{"d_model": 448, "head_dim": 64, "norm": "layernorm", "rope_fraction": 0.25, "init": "trunc", "lr": 0.00857, "beta1": 0.95, "lr_head": 0.00347, "decay_fraction": 1.0}
MLP neurons of a small language model. Each row is named by its layer, matrix (up: input weights) and neuron, and shows model dimensions 208-335. Each number is 128 + 32 x the weight over its row's rms, rounded and kept within 0 to 255.
After each neuron's rows, "fires on" lists the tokens most often at its 100 highest values on Wikipedia text that the model never trained on.

L8.up376 [122 149 104 112 102 222  61 171 168  90 134 150 174  91 130  76  90 142 169 134 134 129  75 121 137 141 158 103  97 130 120 100 128 139 140  28 104 134 133 104  89 107 163 145  93 132 120 147  92  76 165 147 153 125 107 135 133 123 142 134 105 129 115 162 145 189  96 112 137 140  80 140 103  98 170 135 155 116 108 142 112 105 183  84  99 123 141 125  82 120 147 165 200 133 126 156 128  95 150 189  74 144 130 141 165 105 163 134 154  86 121 129 122 151 136 171 101 114 121  98 144 127 162 101 156 173 141 189]
fires on: "v", "n", "N", "h"

L3.up496 [179 130 113 181 117 169  95 118 154 154 126 170 118 162 137 116 167 142 192 157 131  58 193 106 105  89 126 121  79 137  96 149 117 168 138  75 123 125 110 100 143 160 140 178 136 131 111 122 149  91  93 152 110 124 171 170 159 147 143 189  81 148 127 160 134 140 148 202 107 123  97 172 123  97 127 148  85  65 112 154  99 125 169 163 173 105 127 172  95 102 132  91 157 132 152 112 120 105 151 176 162  66 157 166 109 103 151 124  60  87 160 123 140 156 169 123 120  39 152 109 112  92 149  82  99 113  92 168]
fires on: "or", "or ", "3", "k ", "ro ", "ch"

L6.up655 [115  90 128 121  97 115 155 110 128 106 111 110 108 179 121  96  68 129  56 188 110 157 166  92 147 174 129 107 120 117 181 138 144 134 101 123 178 109  61  99 203 109 141 124 113 118 109 116 140 135 163 119 118 246  98 114 182 112 158 126  98 154  99 126 156  91 108 135 132  79 149 110 156 126  61 142 108 165  98 155 137 134 184  84 121 129 147 163 108 133  87  57 146 140 145 143 189  76 114 124 136 106 108 105 148 122 133 134 121  90 100  98 150 104 125 112 139  95 138 106 135 114 131 168 111 158 125 144]
fires on: "with ", "and ", "og", "had ", "en", "did "

L8.up900 [137 120 100 147 155 145  95 182 148 150 123 125  90 114  74 164 143 138 136 134 108 120 153 153 133 181 168 110 112 117 144  79  86  92 150 166 147  95  96 117 100 140 129 122 115  81  90 180 110 101 186 110  96 168 138  74 103 167  99 120 129  98  90  48 245 121 133 126 134 133 144 103 140 133 144 107 123 143  95 124 175  84 136 137 110 193 153  92 140  98 145  66 138 123 142 127 149 138 153 127 148 130 184  92 158 143 125  87 107 130 152  90 145 132 111 134 142 138  76 138 156 130  99 184 159  91 140 135]
fires on: "A", "and ", "as ", ", ", "y"

L6.up1475 [176 107 113 166 149 143  93 111 105 160 112 124 118 132 143 119 165 180 136 102 155 129 118 100 124  93 110 146 138 168 156 150 124 170 132 141 156 160  48 136 128 176 164 115 142 144 108  99 101 133  46 162 125 134  83 129 107  93 188  94 181  75 143 134 138  81  26 169 154  82 148  61 124 149 135  91  71 144 121 140 126 112 117  75 193 144 173 129 136 129 131 140  83 141 184 112  74 102 183 143 153 169 147 113 133  82 108 119 160 129 169 128 142  98 119  46  71  59 156 133 155 141  85 103 117 114 107 154]
fires on: "e", "in", "Se", "ak"

L8.up1315 [112 125 139 106 215 167 101 102 123 156 105 150  93 155  62 134 129 153 126 104 135  87 139 179 160  94 184 218 146 123 150 141 124 100 109 119  89 156 131 144 126  68 100 170 109 149 105  75 146  47  73 100 142 160 152 107  92 142 117  87 188  88 148 177 102 174 138 154 116 189 169 103 121 149 159 136  86 113 142 104 119 144 138  99 164 151 130 117  96 152 163 149  99 127 134 160 125 105 146 205 175 172 158  92 148 117  95 140 189 179  95 165 190 113 132 179 123 153 119 129 136 117 112 136 190 159 103 115]
fires on: "3", "H", "h", "2 ", "1 ", "18"

L6.up1598 [119 187 150 145 135  95 147 120  98 131  98 110  82 102  44 102 120 166 177 118 114 160  72 109  92 107  99  88 130  97  58 115 109 175 108 107 145 192 116 133 132 150 195 127 130 112 146  90 112  95 121 139 125 103 152  99 133 115 112 143 127 155 108 142 152  94  63 109 116 153 122 111 175 115 128 152 128 131 123 142 117 155 129 143 172 101 166  77  98 114 127  94  82  92 140 169 184 179 116 127 146  66  94  76  99 182 101 162  94 144 163 132 117 122 141 119 140 170 110  64 132 104 133 125 182 136 168 140]
fires on: "and ", "once ", "-", "second", "m"

L3.up116 [205 118 110 123  99 132 135  82 136 116 130 166 161 182  99 129  74  96 171 157 139 145 140 216 105 129 142 194 113 174 101 144 160 119 127 133 117 166  92 177  86 105 120 144 161 109 182 133 117 166 154 154 132 153 106 151 120  49 111 147 136 128 128 142 128  89 149 104  76  75  76 113  92 170 143 145 107 170 171  84 126  94 164 131 159 108 121 164 141 185  74 105 125 113 152 137 127 127 148  90 151 116 117 108 125 144 114 124  37 106 126  88  77  21 135 137 138 121 115 105 124  84  99 124 132 162 137 140]
fires on: "of ", "ath", "ion", "ure ", "ib", "um"

L8.up1178 [133 145 117 152  58 152  98 129 153  75 141 162 109 123  87 165  86 170 121 159 157 150  83 144 169 164 132 119 159 171 158 104 122 115 147  97 115 175 149 154 180 115  81 115 166  81 147  51 118 164 185 114 118 124 108  91 144 175 124 123  77 149 186 127 129 103 159 160 134  91 116 109 195  95 172 140 147 129 194  83 139  95  88  86 100  89 109 103  63 137  76 100  95 118 173 127 110 112 169  87 158  68 116 126  63 140 115 112 146 116 104 124 112 131  76 191 118 162  74 168  95 134 140 100 152 127  76 101]
fires on: "| ", "and ", ", ", "by ", ": ", "; "

L3.up954 [175 113 173 138 119 109 153 144 139 178 128 117 134 182 138 128 115  95 135 135 134 112 187 123 159 173 125 233 185 133 123 182 109 138 149  75 136  63 101 148 131  83 167 161 119 118 144 167 102  94 122 142 130 190 217 127  74  63 105  90 137 137  67 158  54  75 152 143 130 158 105 152  94 155  94 165 139 107 119 149 127 112 145  88 120 125 166 140 135 102  88 133 129 145 112 154 152  66 146 144 121  73 123  64 132 117  97 124  69 117 118 108 140 117  95 136  71 116  83 106 159 119  95 142 131 118 114 109]
fires on: "of ", "8 ", "ath", "6 ", "7 ", "L"

L6.up346 [ 96  77  82  69 141  97 108 103 112 114 131 122 150 106 142 128  95 120 123  56  81 102 123 122 168 156 121 214 157  79  88 139 106 122 131 106 165 124 157 104 143 144 142 125 111  85  94 172 127 162 146  82  83 117 130 161 163 101 132  73  86 122 160 101 163 139  93 146 134 139 117 120 141 114 199 151 117 122 111  56 170 102  91 118 174 160 137 120 147 108 153  99 151  50 165 130 142  51 106 125  81 121 130 108 145  62 131 145 127 184 207 150 121 122 131 136  89 150 137 134 151 107 125 136 109 109 141 169]
fires on: "in ", "ing ", "of ", "ting ", ", ", "and "

L8.up1510 [ 76 167 107 142  81 127  91 146 106 160 179  98 112 139 133  61 134 173 108 121 126 140 126 131  97 157 135 147  71 190 112 163 120  71  91 147 114 122  72 117 124  31 208  96 116 146 101  99 130 137 164 131 177 173  90 171 103 172 157  78 104 124 175 161 124  63 147 148 118 134 122 100 123 148 132 162 146 237 131  87 137 135 137 138 134 118  75 103 113 104 111 135 128 106 141 138 115 139 114 129 137 185 147 137 138 125  92 107 141  53 100 170 118 107  85 100 142 158  79  96 144 153 150 101 139 105  94 129]
fires on: "K"

L8.up1355 [120 122 115 165  91 161 150 133 153 144 173 105  57 136 115 130 116 121  81 148  57 126 141 128 145 106 134  53 173  78 122  41 144  98 141  71 113 150 107 184 109  93  92 128  88  70 139 159 151 127  99 156  59  89 173 139 117 165  80 122 100 123 156  62 110 115 112 107  66  70  98 124 114 123 174 155 137 119 156 115  95 131  82 161 173 109 166 128  92 147 137  87 165 130 146 127  91 101 111 146 127 138 156 105  83 112 128 107 113 177  88  70 141  56 129 132 160 119  92 130 135 124 141 159 135 138 134 135]
fires on: "2", "ass", "y", "4", "J"

L8.up693 [ 79  49 134 136 109 151 157 120  98  82 112 180 109 127 115  75  89 145  94 135 177 133 108 147 176 189 138 161 119 121 134 136 168 108 142 122 165  68 111 133  98 143 146 168 105 168 136 164 107 124 145 187 169 150 133  88 135 162 194 123 103 151 116  73 106 121 103 102 115  51 117 196 142 177  65 157  49 109 135 142 166 174 136 156 125 138 189 112  64 127  88 130 103  74 144 141 134 135 187  99 135 151 137  96 146 142  92  54 164  78 130 133  93 123 111  95 104  86  89 120 116  94 153 169 138 145 220  99]
fires on: "an ", ",", "an"

L6.up1183 [143  98 124 149 142 169 100  82 108 141 162 162  89 134 124 155 110 161 174  92 133  97 141 175 122 123 131 163 120 108 120 134 154 146 117  68 125 183 162 119 130  68 136 147 132 127 153 138 147 105 135  85  78 129  96 155 135 146 113  99  93 145 147 151  99 160 111 127  85 146 147 154 108 121 110 142  99 125 126 129  95 150 120 102 188 175  33 132 106 132  99 105 147  78 122 164 211 120  90 138 114 152 120  98 107 125  91 112  53  79 136 106 236 163 149 135 121 117 144 145 112  99 113 150 189 158 151 128]
fires on: "1 ", "0 ", "2 ", "3 ", "0"

L3.up1551 [149 159 123 110 123  13 117 184 137 109  93 139 135 140 150 141 159 151 176 145 119 167 126  96 108 173 148 131 159 153  66  42 156 133 114 138 107  86 134  75 135 125 116 143 104 143 133 153 121 125 103 128 142 177 120 120 111 126 142 130 152 130 112 132 128 133 179 126 180 174 133 131 177 180 180 111 120 104 181 169 129 123 132 120 166 167  98 126 115 134 125 169 110 110 178 142 141 138 125  89 151  86  79 124 115 113 138 109 106  57 116 162 140 107 178 155  54  91 167 169  68  96 138  84  98 116 153 157]
fires on: "th ", "um", "ell ", "em", "ing ", "ell"

L3.up1296 [113 148 164 147  92  78 102 115 173 109 118 131 122 140 193  36 143  92  83 121 144 109  70  93 179 132 125 104 104 128 145 153 157 153 125 110 128 128 132 109 140 146 151 169 168 169 134 119 140 101 171 194 183 160 106 115 162 170 161 150 147 126 108 140 148 115 107 116 157 120 158  67 106 155  59 170 138 166 159 125 108  45 113 174 129 170 127 105 129 123  87 148 140 187 201 108  91 127 135 132 163 213 139 172 120 186 119 176 160 139 123 105 139  91 105 154 136 141  98 134 194 186 141 108 133 124 135 118]
fires on: "al", "d", "Jr", "et "

L3.up763 [182  72 120 102  99 121 141 137 146 126 181 142  81 106 142 125 122 152  88 142  69 138 152  93 166  88 118 149 103 158 109 132 193 157 130 169  96  69 191 120 138 140 143 111 147  65  89 126 160 159 147 125 155 139  91 133 194  86 116 117 161 125 132  92 112 115 138 141 192 149 148 137 139 101  91 132 170 108 190 172 157 122 124 135 201 170 147 171  93 150 128 133 138 100 190 157 130 160 199 119 111 102 142 106 159 148 106 157 114 164  84  85 178 117  34  66 124 143 115 130 150  76 130  88 139 118 104 113]
fires on: "D", "ath", "th", "standing ", "d"

L3.up481 [161 121  79 100  43 129 150 110 165 128 100  87 122 101  59 136  69  99 145 143 133 173 116  59  74  97  80 149 152 167  83 118 149  93 132 124 121 156 188 131 142 132 180 161 133  98 128 143 101 127 123 184 126 160 102 112 121 151  83  99 119 121  82 135 148 124 158 188  82 124 125 134 134 104  85 125 190  83 141 105  96 102  43 152 147 115 150 114 124 192 147 103 117 181 103 203  91  99  58  97 103 166 134 163 109 145 101 136  95 117 129 118 133 177 158 129 120  99  97 124 115  80 159  97 172 135  99 120]
fires on: "ord", "ant", "t", "character ", "air", "ax"

L6.up1421 [135  77 120 150 110 131  95 146 127 126  66 102 150 174 131 153 179 129  76 135 165 138  80 178 145 150 160 178 112 154 148 152 116 137 131  94  87 191 106  84 180 178 186 203 126 107  89 102 119 170 120  88  60 145 140  94 134  97 114 184 143  94 146 155 109 138  71 190 143 130 176 153 166 101 113  91 115  91 163  75 115 100 183 161 124 119 138 103 109  76 128 173 133 125 143 141 100  72 176  48 134 115 121 149 125 125 113 115 171 134  99 108 143 119 114 114 117 166  99 126 196  73 149 146 102  86 107  83]
fires on: "in ", "to ", ": "

L3.up1679 [114 147 156 156 138 115 126 119 133 103 102 155 108 114  63 138 112 153 166 127 149  96 125 107 119 105  86 142 130 123  94 155 124 133  74 156 125  42  90 183 143  90 113 166 137  88 142  97 176 108 105  89  76 152 145 105 165 117 110 126 127 171  80 137 109 149 115 126 109 204 139 191 112  96 141  67 171  76 165 132 129 107 107 149 115 148 188  95 112 113  97 126  17  64 144 130 100 146 157 124  74 112  82  92 146 152 130 104 141 151  75 130 114 121 101  78 148 141 133  96 110 115 132 144 102 132 162  74]
fires on: "-", "en ", "or ", "and "

L3.up482 [ 96  75 164 141 184 150 164 171 149 143 209  68 131  94  69 103 167 117 149  82 153 160 125  84 176 143 165 149 162 120 150 164 137 187 175  82 133 110 106 107 110  99 173 152 167 107 121 129  99  78  87 113  94 126 136 108 131 103 149 175  94 149  80  99 117 139 108 147 112  72 130 133 129 108 120 113 171 125 111 167 126 167 100 120  94 120 191 155 109  89 179 159 155  97 142 101 107 108 113 125 163 145 112  61  36 183 119  98 141 133 179 182  79 167 131 128 124  75 105 106  87  81  80 173 136 149 132 138]
fires on: "by ", "tion", "ision", "September ", "il", ": "

L3.up712 [122 104 148 173 179 121 102 169 166  83 168 136 121 169 132  82 187  97 140  87 152 152 121 167 152  76  87 162 126 150 181 132 148 108 102 147 138 116 156 143 124  71 141 133 125  77  77  88 150 140 136 102 130 121 101 159  80 191 138 131 136  91 101  88  69  99 132 144 122 136  88 123 116 129 145 195 138 111 212 113 119 139 103  71 181 149  89  68 184 134 157 112  89  52 189  86 100 115 120 172 147 188 137  84 123 130 128  61 134 159 133 155  98  81 136 140 144 106 154 111 134 118 132 103 127 171 140 126]
fires on: "e", "ge", "ed"

L6.up731 [131 147 137 145 121 130 110 203  59 107 109 183 165 146 127  90 115 174 138 151 214 114 187 128 154 134 135 136 193 119  78 129 133 185  83 120 144 100 164 156 207  86  92 117 129 202 181 112  95 160 106  78 147 145  70 126 127 173 100 109 128 139 100  84 124 172 130 115 143  89 100 200 122 167 153 153  90  71 174  67 123 104 142 115 192 121 134 126  90 168 116  63 130 145 158  99 173 124 161 133 112  87 105 164 155 134 179 117 128 183 107 111 146 146 109 121  94 113 132 100 148 138 140 112 168 131 122 138]
fires on: "==", ". ", ", ", ") ", "\". "

L8.up1324 [138 153 127 122  76 181  82 156 163 100 147 188 177  86 129 123 132 129 135 148 129 140 184 101 119 128 129 124  87 137 178  70 128 128 135 157 123 153 129 139  65 117 143  95  96 191 120 134  74 161  79 128 125 131 127 121 134 110 110 171 135 100 108 179 147 151  73 153 131 117 118 108 166  95 203 181 118 158 139 148 121  72 112 121 147  78 143 135 127 147 119  79 138  84  84 145 150 106 137  73  94  84 130  76 139 147 161 149 132 100 134 120 161 107 159 146 129 124 123 177 123 101 163 116 233 186 191 144]
fires on: "P", "N", "n", "Mar", "X"

L6.up1379 [111 151 132 194 105 142 159 151 142  35 136 132 134  66  99 154  97 189 156 112 176 143 174 149 115 134 108 151 132 140 122  49 154 196  94 166 147 123 134 146 144 143 148 182 119 130 125 145 126 151  79  71  80 152 123 141 131 109  12  95  95 186  99  87 100 118 124 141 150 127 109 143  94 128  90 127  69 163 105 159 128 139  76 156  61 140 104 134  99 108 123 129 130 105  80  80 212 108 144  71 110  84 164  84 140 142 131 137 110 115 116  71 120 172 141 108 173 158 107 113  62 126 172  69 109 131 154 145]
fires on: ", ", "as ", "considered ", "a "

L3.up1119 [146 156  76  90 168 178 126  99 102 137  99 154 116 146  86 109 107 131 164 166  89  97 124 154 124 140 124 126 119 117 122 143 128 111 124 146 148 136  77 152 116 172 111 126 152 149 157 127  90 133 156 167 148  72 120 103 102 110 133 172  64 174 178 193 150 110 131 140 189 146 112 110 135  62 166 131  58 113 103 138 103 156 100 116 126 146  87 115 163  95 157 156 134  98  76  95  94 119 142 113 170 128  94 132 116  93 162  70 156 160 126 102 132 115 156 134 123 110 143 129 193 157 140 112 116 147 169 136]
fires on: "y", "| ", "i ", ".", "im", "ill "

L6.up722 [130  91 128 141 149 116 140 152 165 123 140 102 171 104 125 155  49  55 128 117 121 155 111 140 111 116  66 171 126 114 156 161 104 119 126 150 149 114  99 110  97 151 170 143 128 135 120  84 120 149  89 146  71 169 208 131 153 138  85  95 134 135 140 149 144 177 138 138  51 146 133  87 148 161 163 147  62 138 132 102 167 124  99  90 109 173  82  92 129 103 119  91 147 132 168 199 111 130 166  71  88 114  87 137  84 131 134 103 139 132 154 161 105  89 150 118  97 127 145 130 122  92  94 112 108 115 154 116]
fires on: ", ", "and ", "was ", "s ", "retur", "is "

L3.up891 [ 92 107 195 157 134  97 131 136 131 199 126 102 117 144  78 119  92 117 150 130 176 177 171 120 115 141 145 106 134 142  84  98  69 175 127 126 115 161 128 110 155 146 169 104 112 171 125  87 122 129  81 105  80 131 114 116 182 126  66 155 131  92  81 117 136 111 182 138 114 129 129 127 102  82 120 146 162 143 101 116 133 117 108 169 144 122 125 163 134 204 159 140 125 201  53 156 118  62 106 132 144 118 203 140 131  77 160 162  96 122  86 162 113  71 118 121  92 184 186 156 104  79 113 132  94 140  95 116]
fires on: "os", "ah", "k", "el", "ell"

L6.up387 [ 61 133 144 122 115 101 177 112  91 145 181 143 148  94 131 100  68 104  71 120 117 113 111 120 111 163 116 155  94 162 148 114 137  92 112  70 152  88 119 100  36 185 120 152  85 153 176 117 107  99 141  88 145 150 203  80  44  79  89 124 151  93 100 127 131 125 156  94 184  97 106 142 161 132 145 146  68  82 122 102 189 123 149  80 103 195  93 154 108 104 103 239 121  65  97 139 110 132 135 138  95 119  46  62 120  90 158  72  89  81 171 118 156 137  83 121 147 162 108 114 145 120 127  94 144 149 187 103]
fires on: "an ", "Ch", "— ", "C", "R", "P"

L8.up1112 [145 168 121 113 125 122 154 183 163 140  99 138 133 141 128  98 141 155  82  86 144 115 131 124  92 134 103 132  87 148 120  78 148 118 133 168 128 105  95 119 125 140 141 142 157 160 134 168 161 136  58 100 108 134 147 125 135 126 144 151 123  49 180  72 182 133 104 148 122  78 178  93 137 106 148 109 188  73  56 128 131 176 181 157 128 198 171 109 147 178  98 135 123 147 182 124  66 115 147  61 146 104 120 128 124 116 141 123 169 221  75 134 136  58 121  97 192 125  97 173 178 120 166 134 112 176  92 129]
fires on: ".", ",", "′", "°", "-", "'"

L3.up1389 [ 95 160 152 117 131 127 184 130 155 126 108 160 173 167 140  75  80 133  97 154  98  93 119 121 151 170 121  68 153 105 146  70 108 135 142 162 119 131 128 128  82  93  91 108 142  73 176 122 124  94  99 170 115 132 151 116 127 120 154 117  84 124 109 161  78 149 150  37 137 132 141 185 154 146   6 129 120 136 113 154 154 133 158 115 130  85 113 134  95 120  83 167 110  67 152 149 135 100 157 178  92 122 172 169 143  93 103  81 153 162 105  92 170 124 165 115 130 178 112  88 151 122 109 171 115 108  95  95]
fires on: "ed ", "ic", "-", ":", "ited"

L6.up1606 [151 120 117 124 138 142 161 155 118 126  62 167 120  84 119 165 112 101 190  62  94 117 150  78 119 112 125 132 155 163 135  98 171  96 135 184 143 105 120 152  69 134 113  79  88  84 117 128 153 159 121 187 146  92  86 153 100 115 201 179 119  82 189 121 112  83 116 154  92 150 156 144 134  91 172 160  67 137 107 120  50 183 107 130 143 174 140 139  96 144 148 149 119 146 135 102 153 147 138  60 111  65 134  96 147 112 118 157 175 149 187 140 146 120 106 132 186 147 105 106 190 103 149 129 131 100 136 129]
fires on: "."

L8.up1476 [170  98 109 151 124 160 172 143 152 149 120 144  97  52  66 135 134  47  99 215  84 134 124 132 163 147 121  38 135 165 161 159 147 131 110  67 128 100 164 211  96 147 110 114 116 105 170 109 124 142 135 174 109 113 105 105 123 152 135  85 106 121 131 179 128 159 158 137 178  58 120 166  82 166 147 111  95 121 137 109  83  85  97 115 112 113  95 129 108 206 151 135  81 136 108 190 142 133 105 106 176 165 134 125 149  72 168 152 133 166  85 127 128 164 131 108 134 149 100 149  77 119 112 162 119  96 144 152]
fires on: "2", "1", "3", "4"

L3.up1600 [ 72 143  70  84  81 123 139 146 138 113 170 108 151 190 175 112 142 170 130 133 100 121 112  60 132 158  99 179 168 137 153 169 146 107 131 128  91 127 155 166 114 131  56 101 132  99 147 130 114  85 126 152 147 190  93 107 122 130 100 205 163  89 122  86 224 124 121 125 139 122  79 124 138 136 119 186  94 155 117 134 135 112 136 136 119 144 178 148 137 138 103 124  88 185 135 154 137 137 140  77 166 163 120 162 110  90 158 160 145 165 167 103 155 125 161  69  71 157 127 163 149 117 147  97  67 122 165 143]
fires on: "er", "por", "el", "emb", "ep", "adv"

L6.up550 [ 87 120 151  71 126  96 142 158 150 129 106  91 148 157  97 131 149 115 147 107 134  96 119 171 110 116 159 133 109  83 100  99  96  53 140 112 125 135  85  43  94 166  90 113 155  93 124 161 200 148 143 155  72 122 122 158 152  96 112 123  94 160  93 136 143 140 137 104 101 182 123 111  70 149 213 135  97 104 144 135  81 146 154 105 124  85 161 126  93 198 132 123 129 123 129 140 145 138 140 151 153 157 161 117 134 157  72 169 115 145 134 109 143 107 145 100 113  92 106 159 107 129 160 124 137 121 149  66]
fires on: "| ", "A", "F", "Go", "Am", "N"

L3.up685 [152 106 124 149 158 148 127 168 113 146 160 139 137  96  93  92 208 134 129 136 173 134 163  85  90 155 127 121 189 194 136  97  83  97 147 176 135 151 167 120  94 133 127 152 138 117  90 125 131 145 155  83 107 177 130 150 108 151  81 131 108 112  81 118 210 136 146 159  93 127  44  67 105 100 149 131 146 171 122 149 104 140 120  61 110 138 168  82 136 103 164 105 137 151 167 135  48 109 114 122 165  95 135 163 136 112 157 164 100 133 146 137 155 172 135 133 139 132 136  74 149  87 178 104 153 104  69 144]
fires on: ", ", "of ", "ed", ": ", "de"

L3.up1781 [ 72 119 157 171  94 115  98 128  98 157 148 117 104 131 134 138 116 124 148 110 168 188 135 152 143 112  74 147 128 144 130 121 117 133 124 130 128  84 139  90 195  73 197 145 117  60 140 165 133 128 188 101 172 129 183 123  82 151 116  66 136 174  79 118 169 123 180 106 113 113 138 115 146 149 104 124 200 145 175  62 141 146 115 131 126  91  92 128 163  70 165 143 104 111 177 141 128 125 163 161 169 106 179 133 130 126  74 101  83 167 118 117  75  98 188 147 120 136 110 140  59 153 125 179  91  90 180 174]
fires on: "ver", "our", "ed", "ate ", "orn", "o "

L3.up580 [ 80 131 157 111 119  84 105 142 139 121  80 208 163 164 190 144  45 146 105 178 104 184 132  76 147 158 192  81 158 166  86  56 130  79 125 139 135  61 116 112 106 154 104 172 128 106 142 150 159 117 106 134 106 122  95 161 129 165 131 106 147 186  76 156 111 124 116 126 133 129  48 118 159 129 156  75 120 104 158 100 158 141 133  98 134  95  34 200 128 119  81  96 148 142 160 122 131 105  81  83 152 135 124  68 138 137 161 108  75 119 135 113 148 102 160 173  74 150 123 134 127 192 164 118 150 146  79 138]
fires on: "as", "th ", "um", "re", "By "

L8.up736 [120 106 171 110 141  81 124 143  98 123 193  99  95  64 150 152 139 144 153 133 134  78  85 174 128 108 195 131 146 157 133 110 121 158 126 127 145 162 166 124 104 104 137 131 122 153 147 113 108 145 148 156 130 173 168 129 114 173 117  95  99  90 140 135 127 159  73 150 176 168 109 151 154 148 151 146 118 130 149 178 141 113 173 146  70 145 143 150 126 111 127 142 183 123 109 148 101 138  74 136 155 157  89  92 173 155 144 158 171 154 151 124 129  42 220 138 137 116 141 163 144 133 153 206 134  80 196 102]
fires on: "10", "V", "7", "12", "00", "S"

L8.up128 [144  82  85  62 178 136 109 112 187 145 238 109 188 118 116 120 125 131 125 100 104 108 125 139 101 147 121 132 137  99 153 117 138 126 150 127 110 171 138 131 153  96 145 150 149  89 114 144 140 130 149 129 133 127 184 119  64 145 155 120 103 105 108 146 159 137  99 153 167 124 123 130 105 104 135  88  81  97  94 103  79 136 144 146 146 118 185 114  92 167 153  88 108 107 121 186 176  95 151 124 152 147 164 135  74 186  80 139 110 115 101 208 168 123 118 109 121  94  90 118 162 127 113 127 121 134 177 118]
fires on: "N", "L", "| ", "O", "A"

L8.up474 [110 112 131 132 102 101 183 182  91  85 121 104 146 100  64 130 133 187 149  93 115 158 115 122 149 173 113 105 137 183 122 129 157 136 155  90  74 104 181 141 136  72 135  86 132 104 156 141 149 104 158 183 107 137  94  84 127  87 128 132 132  96 116 173 114 114 100 147 191  84 116 144 160 108 155 129 113  93 203 103 218 100  91 114  91 110 143 152 145 193  48 186  87 123 177 125 140 122 135 138  43 112 138 133 151 113 157 109 136 167 142 173 127 106  77 147 105 104 119 125 136 105 149 135 149 128 129  86]
fires on: "—; ", "; ", "| ", ": "

L3.up298 [137 139 169 177 119 124 140 129 179  61 139 136  62  95  94 134  82  54 143 112 121 103  90 119 172 115 125 111 139 135 174 127 163 174  92 141 139 142 191 109 135 157 139 110 138 130 119  94  50 138  92 126 125 173  88 135 136 138 134  45 141 125 119 121 112 104 109 157 119  86 175 170  86 115 122 172 115 126 188  69 116 129 163 172 117 166 110 142  33 123  76 115 138 178 137 201 152 102 148 167 161  83 108 177  92 130  90 131 137 136 127 136 157  95  94 128 184 132  83  64 129  93 145  99 130 143 134 115]
fires on: "\n", "\n\n", "Langu", "Country", "led "

L8.up1034 [109 120 140 122  38 110 156 150 162  79 121 156 116 128 156 134 135 156 136 102 157 138  90 102 111  91 127 140 124 147 155  72 165 126  97 144 140  56 140 162 115  89 114  95 149 153 127 154  65 218 197 135 171 161 185 101 135  69 143 152  95 122 177 141  88 133  88 138  86  77  63 191 107 116 133 165  97 158 167  87 126 169 184 124 109 164 126 126 116  98 129 121 204 122 144 104  73 136 105 184 118 151 132 106 136 216 138 133 134 123 145 131 108 101 160 145 154 122  99 114 190 138 154 104  95  92 132 111]
fires on: "J", "ings ", "that ", "which ", "s ", "ing "

L8.up1342 [ 94  95 143 137  82  54 166 116 146 126 184  64 134  95 111 115  95 141  90  65 148 146 142 130 125  59 130 108  95 132 120 108 161  95  90  86 131 125  87 147  82  54 168  63 176 113 167  75 107 106 112 144  96 134 116 102 119 127 210  86 141 114 113 107 104 149 100 151 126 152  73 178 178 117 130 184 146 163  76 158 107 148 103 127 136  43 169 178  90  73 129 152 161  83  95 144 156 131 123 158 108 164 115 125 159 110 167 107 114  98  83 120 134 151  86 142  52 130 106 137  99 122 106 123 142 146 132 108]
fires on: "d", "an ", "sk", "L", "St", "K"

L6.up167 [119 133 165 115 146 134 121 182 149 156 140 124 241 135 127 157 150 106 107 117 118 117 189 143 126 150 151 174 159 135 168 137 115 164 122 147 132  89 160 148 148 168 112 137 185  94 119 103 147 116 118 108 105 110 161 104 174  89 141  86 117  94 175 159 130 111 144 170 175 156 113 148 139  49 149 120 125 155 149  75 140 111 113 121 145 145 177 112 180 132 130 107 107 154 184 129 147 122 117 108 131 120 106 182 142 149 185 144 159 112 155  44 149 139 142  95 134 156 116 105 142  63 147 130 161 122 102 154]
fires on: "of ", "at ", "to ", "been ", "'", ": "

L3.up354 [139 118 152 134 147 108 157 143 175 153 162 136 193 131 120 209 105 143 175 148 128 127  70 119 121  95 144  97 195 176 127  99 139 146 101 177  64  80  91 139 164  94 146 160  90 167 109  55 104 191 145 126 125 148  88 129  95 204 108 225 108 122 117 116 123 121 105 116  90 161  95 157 111  71 166 144 105  96 174 108 130 124 188  95 124 142 121 126 128 141  75  68 122 132 129 150 127 151 134 149 135 126 121 125  96 167 159 132 208 200 116 164  98 120 127 136  97  96 111 114 136 120 138 133 156 180 162 108]
fires on: "\n\n", ". ", "(", ", "